python train.py --n_layer=14 --d_model=576 --n_head=9 --n_kv_head=9 --head_dim=64 --d_mlp=2304 --vocab_size=8192 --activation="tanh_gelu" --norm="layernorm" --norm_place="pre" --norm_eps=1e-05 --positions="rope" --rope_base=500000.0 --rope_fraction=1.0 --qk_norm=false --attn_scale=0.125 --bias="all" --tie_embeddings=false --parallel_block=false --init="normal" --init_std_qkv=0.0209 --init_std_o=0.0 --init_std_up=0.0209 --init_std_down=0.0 --optimizer="laprop" --lr=0.000407 --beta1=0.9 --beta2=0.99 --weight_decay=0.18 --lr_head=0.00561 --grad_clip=1.0 --warmup_steps=297 --schedule="wsd" --decay_fraction=1.0 --decay_shape="exp" --final_lr_fraction=0.0 --batch_tokens=65536 --seq_len=1024 --doc_mask=true --train_tokens=685500000 --steps=10460 --dataset="wikipedia_en"
MLP neurons of a small language model. Each row is named by its layer, matrix (up: input weights) and neuron, and shows model dimensions 256-351. Each number is 500 + 25 x the weight over its row's rms, rounded and kept within 0 to 999. Numbers have three digits each.
After each neuron's rows, "fires on" lists the tokens most often at its 100 highest values on Wikipedia text that the model never trained on.

L4.up1084:485503529467492515461480489508497466461490489491509530498512529470535500496470494466504490507513478521476439461470530466472501424499500485486495491523510517498486518472519520509497478530462480464501488513506486495529524479483489514470528503529536498481504487475498531468462475513529507537
fires on: " of", " on", " played"

L8.up1134:518475532537502497503484528518508500487496509536546518516505538476495509471515508507466448497526506494478510493535508505534492512458495496485431486495478503529498525463482496537515460523453466483516486496497492483472474509535514511485466466515512488514467502536523510489524503522463502464
fires on: " as", " the", " |"

L4.up348:470490479505517507522523505463512541466533444513488525520536535511479460478486439498520504514475507522485490524452511529513500496524463489482497477515498478489518490532510478465498533541480483478515505502513519485524529474493560504496520465480531553465494528492507511467495477494508531503
fires on: " U", " along", " of", "–"

L4.up282:490467498485532481469522492502490510547461514509481532516485485482522509473504524485518497504491494485525510498522491504470472439506503495527501517507513487519491516506501524519535461519449505513508467466534526539498438526505494523519485521509507530515476528499500484499511490497485496531
fires on: " to", " For", " for", " with", "To", " /"

L8.up1530:523476500557484549489538481474463500482502458510491454540485521457492515538481516514462501485490488522522497463524468526538530522502542493487514472487489505479489487473515464515449510513471494488553486476527474530523519518467457491466503473476494467523498493502468491508444528486527484503
fires on: "=", " =", " dec", " Championships"

L8.up184:526484521522512498473483513529532541525506519482497512525541536539510493467489449552470479499515519460457511486479513504527515522481475510525507490499508499504540518474511510489528506464492469506506508481489458505501458537523534513501493484479465477466541496499481517496496494514470450506
fires on: " as", " was", " be", " been"

L4.up1793:545464488516532473482502487514486473508530486505548502520480520501494501455523468493506521534490511492474506477469509508550517515486476461497473463496500491480458516505502492546512484516467514511480502505513478552499496513554488532493484493478490534471526493496542512516470452494456494497
fires on: " a", " non", " El", " other", " former", " and"

L4.up1726:472490460534483505517521483511508466520532503544529468532527491532510537479462533510474473493502469490486500461487496555515523505507474498519480493520489508517471516477517513498501496503475480478490464520498497539529516518552498481494480502537472529502462523462469469510468519494474491512
fires on: ")", " will", " of", " as", " da", " to"

L8.up1592:497482499530501499451509513533455543523527510486502508475499513529473506511514517558495507488500450503510508476517507488500546498501485492550503493520500493539518537536533517539520485482455456534483446483506483477499449536498493492502451490511531482439481517511477496479494498494498457528
fires on: " the", " in", " of", "s"

L4.up1927:535486521455465493512498497525462517540480526504486522505493458525492489515521494472534518494507527489516490526492485468551491504475505494466530514537511496487467539557455503535472486495477521510513494530520529502484492514456496510522511491498541504536536498477520513530492505487525534543
fires on: " to", " age", " standard", "able", "men", " of"

L4.up2073:505464482488472520489483489530506520494502482503502449513500494516476508508556522492523511473529505488538498556494470547503470489519500518456527505515535527438507531480531501475479487482499491550486474478516475541514536516506499518456490513487495500512505540498487489479473496495560502500
fires on: ")", "–", " km", "000"

L4.up1035:530486501504457500518495489531487492493493493484471530523484495483473472483509494515556502484499509509509547500452554518492475479491479514468460498486502484474469442501521526521499461513464531543491486471525427528475499470462507491483514522482496470539504481539536487511489547465532499530
fires on: " age", "d", "m", " of", "–", " longer"

L4.up521:471492493490520494509503550490495475442545521507515475516541490517491485481480489491511483507513518506515498497505516503465511533497478496489520511550528502506504480498527568467533489501485476494516496446519470504507457508487508496530468477453469516522497472488529526474506463469527481467
fires on: " of", " •", " =", "re", " up"

L8.up2166:506489502487504502448474510528480486507452490504552510495518496489510457480486452509460502504506498512500496533459526533448501489489477497503480499493559532478496490524493495465491506503485436547477481515509491506507513492471453530480476501487468493529464497492448541543526526454506540481
fires on: "\n\n", "\n", " 2", " 3", " 17"

L8.up300:511491506513542500528549478474489482507506474503498493501507506510473529458531507470520482490502480506499512460457538504529523477454505483526456492512505508505462491509518481470551507506473522532489506541535508518529532517514493472468485500550510485492484478525455483526488443496497473530
fires on: " was", " were", " are", " be", "=", " is"

L8.up433:518517473537454485514483479534478531470515505494488502527503492483496485451477472550496500548470523469443522492514541570458510489542516489513460520529512493499458498506501510501519519513526476516450486490517515503485510514474493508463513508513486515444504473522503506493459533477470545520
fires on: ")", " 0", "e", "0", " small", "us"

L4.up1463:482455471479439501491512499514481515500448493469484557535501511492503491468483483484512474528475535455542499496465536497527513486526503504489460486472528474500482504492500504473534445488472472469506522485466527474507464520477469560469473489472506510547479470506517496501471528499480524499
fires on: " became", "ed", " been", " was", " later"

L8.up2203:480516495530449508477457497444466460458486458542484476521517463450479524527509511515499563509488516560493498555534520467503489509530522482464509497512492506528505500525562505481489512512491466527526517482476483501483520536502544487493526472520512498490446497476513542495480445454523491536
fires on: ")", "}", "%", " County", "W"

L8.up2066:455484542522534499510448502485518483521510527530522505491510512469513471514521500513556498518488503478484508474497515504459496476484467506495502494508518505507543476501480504552566486519528490530512502483485486575481485523494504448513528481461487489497530505456493489520521488499522486497
fires on: " •", "M", " term", "History", " to", "S"

L8.up563:486479485468496524491510466484511501489508515506518540474529512456471489464529507507487441481516503500474516494521504510538499479543520493472469529501510505460493491505519512446532517549487525527515469528494498480493547479502491479498470529503539540498548523498514455491502444511511489509
fires on: " was", " and", "ly", "000", " Southern", " were"

L4.up168:488508548522507508490462516477515519541483542505483534455505523451489520477468436516531465541494524519500492517496480537487523462523521442504504488471491436544529492531493549472487516505504469511516488457451468503511445514478539485484465474471512495457508517490536539545481515526502473474
fires on: " South", " Great", " Cam", " Former", " Gu"

L8.up1378:473526504513543532499505525532497500497444521493488518514482495526470528456499478490528517491508507503518523504519540476461501456457511506489537509502458522490451502527506479464499490526508490533469499470476515548474479502533515499516484539486502505510516530493536435482522509535487492490
fires on: " a", "a", " A", " Fe", "y", "e"

L4.up676:505541508463555478512494504500540492536462490460473515501520537498483498480488515486503506500480535509512525507524535494515508496478475501475494519508545521533439515509514459516474486534505497467567511469439473493493489485494517479489530475501512508516517538473475483544518542528519551485
fires on: "y", "{", " who", "e", " for", "−"

L4.up1013:506508504503483507475491510480474538526500488506494537539480507495487485486510525460524465480482514536456463500498502534517501508495492491527472484516485510468483561533559490434551488502506500503496513508519496536510510532525485516474499515483499471479479545471503497526534522499496505499
fires on: " and", " that", " /", " |", " 39"

L4.up2106:495525508529467490528504493515470492519464567528486470528505501515498506458477512472510504531519468554527543471471512487502518452471475501509518494531524496489533500504493516502469475506524500496469503514515519448520493517476539521496501487485516511513512474492499449549458488479458488478
fires on: " against", " to", " 184", " met", " many", " Fort"

L8.up1285:494498459473500503464513479496513518483491472534528485473485468505497524505471479522470517540493512535533553455497538514452530473565447472534504560531472522521503484520521532434483514547532505546500490466518538516474475519518481516520448500495528510460481506531506515489494493515538533481
fires on: " in", ",", " as", " or"

L4.up16:463493494470536459494501537518529537464470474480503511522491473505477527539500523538451471502482549497481520473493544505521539550497516497480480520503466474468540527526470469455529504490512473534495499479508479457460512489493450475537503478532561528511511468523465516480541502491501516490
fires on: " also", " of", " single", "=", "a", "ated"

L4.up1158:485508493537466534474466497496494481513473469502484505474504535482477501472485546500494486552500491494508486489478466542471462493508500455477483506518510471532492541516483465476525438490510523547427499525531500534480498486511475545507523542520524501478493497489519465570482434518480496548
fires on: " of", "ap", "up", " with", " but"

L8.up1348:481487443504536476477516493501518533462465489512490507489518494511516516508462488516484478504485487492551506475496527523476566475486510501485538495463529548515481481499503582541511455493477513540487480491524504501503482510477497515503453504517541498478534518493528521516484502515517510486
fires on: ",", " as", " Fe", " appointed", " became", " elected"

L4.up2184:513516509478495524499488458461484516480518440523476501515487497533462502475492506485453479492512514530503483516487512562543483471469475473481486537486486494518508515523540538496486508540533494498489542508493500472473527478552492488477491498503496532502485502484522513450478475469519536512
fires on: "i", "ci", "ni", "yl", "ici"

L4.up1336:476506475531508465501533500500461518520471504512483502520486507497515506465527490503489545526495516550495444516515517527494470435502502487469530475487485541461483513482528504500500539512470478511504485534507506537483523546484543531507517506494492521435539492522510519493489494526498506507
fires on: " Republican", " Dec", " and", " in", ":", "rat"

L4.up1174:507483483500482512509529513536504432472479500486503478502505480506499494478506513507487497454536534476456504482521461516479470467544518502489464497552514462508470549511502443519463448434524470546499516473535475527456501478490492482529491471532499501508541445534506474509509517474516528536
fires on: " of", "ina", "es", " but", "ed", " to"

L8.up239:478519488501491504467447525496451464503486475471483515520534540487476492485552460477491511560536506493485477507483509516524541485510506492522487555485498476539506533517473484479527488518487539482480520477529523522474486514498504493497477527541532510477486499471508454526480472499505488463
fires on: ")", " as", "(", ".", " by", " ("

L8.up1936:499509479491499482472476523440465492476519505488501534500504511493465473502542459487500474476505494470534472470503515524514527518476455500480507500466519505495494509500527500481519532533512506495499484537508506595500513526542502492461458479523475525482480497491526448496479474498478527427
fires on: ")", "\n\n", "I", " as", " appointed"

L8.up1523:485504456517462509482527454468460514507492515509550472518519471497481485526573513515490449530507493528503519541490493510534474469504531477518503526496510514512497527499511547441476499508513514537428515505494522511478544554459563514488486504502514492482488489520492535520499519504506472528
fires on: ".", ")", " Sp"

L4.up1238:499503449544491525513522483494474509554548539529527513503515507500486493465511497466452503499469497526469470519483476501522519499472492505482485469486553512543481508517527521469544511516475524490491507501539544491424502464463554509511443501498516485466534469527487519504465512512502538505
fires on: " of", ")", " few", "]"

L4.up53:522487515491504506490493473498514512517512521524530497509501494525523504497556467517524514524472482517507543490481567495471494499482491452493498506498553496544463481521500503483552511467431497510539510488405485492475505526493497500534499530479509495527496498470541491501504509507553519514
fires on: " •", " =", "er"

L4.up1289:520513521490525491472494556488522514474489503496516482455528527505460492479502456484477497514531531487503512476504508462456496502506488491508499520483503441496515521484471528497498490503503461508532499508516512486454511538540498496562462483498486524517493532523469565505458509488532505506
fires on: " to", " of", "man", " =", "son", " is"

L4.up623:485477501522506525447466467508458510493477476483514473521487525481490534513506536517523503525514527518538499521513510499486559468512494482508489480549485541493539514515556508511544492487484522513540521485491511528489530540461502494435487544548508460452505461492525486488446547488479521536
fires on: " St", " of", "Th", "  ", " Th", " cr"

L8.up470:455500480548516508512518508487508537523483446503470438506533506479509489501530497551501454499521498474474535490474499490546512491530462519470546486494493507539459513532549501519502491497525517520512514533509488515486506555502484504487525485482501500528496468486488496509488475516540511470
fires on: "um", " CD", " low", ":", " 01"

L8.up1262:505489533495493510512490512505482549504536518531482493511480497477439539517533500505510516477465489492517470446480526532537512546518495513519490496499516495501466511491524520508486474534479483510510510510537503471465451493511500484480465503488522490484499539498492522448452485513491503492
fires on: " j", "=", " in", " played", " of", "-"

L8.up721:509453459498543533464472479478470504538526477527524525523486509454485492466504479521463482508504496503486573487510498537478515511529519488492510510486503531514485493484503511466507469500550503548521460498498501502506508499530485492497496496494493473521498514506480536491519498515508488444
fires on: " |", "\n", "\n\n", " where", "27", " as"

L4.up124:520504516505577489479496481537489529460463546506462492506482509493482490463468517477524498526505480457472498518516504520549465474463518447511480470496531496469499526495530466496547486527519454531482528491464457491529480515525518523485454495504527481510497516536506502441497494496465471513
fires on: " can", " to", " ab", " den", " la", " mon"

L8.up1527:502455465514493532467492467444482505502517519499504513444473467473500562501489501517446471548508483502504526488449546523487526516498519543508516493509525551489520485473495508446513511526476485534516476479486499519495471464471492498488440499505491536516488522523505494493446460497542509511
fires on: " as", " became", ",", " (", " appointed"

L4.up2133:470487454475499511480507473491493495487479452494482528480528501492534502478500484485558491496535534521497482525510482473525525493460479475495515477519483484530498524501508571520544471491455521520540527528487496486521500542528471508494511501486535463444514487525484496502498475523552557508
fires on: " %", " of", " Released", " a", " $", "$"

L8.up1438:530447497532537507465554453514507460469515477554558501513465505512497524467462486540472471518516461487492520509547520537503501497490469508528497504450502484520536533472503497514535477515490490505541526460519524529478513494479466512476497521526470486538476521469502483446446495482492480445
fires on: " and", " appointed", " as", "–"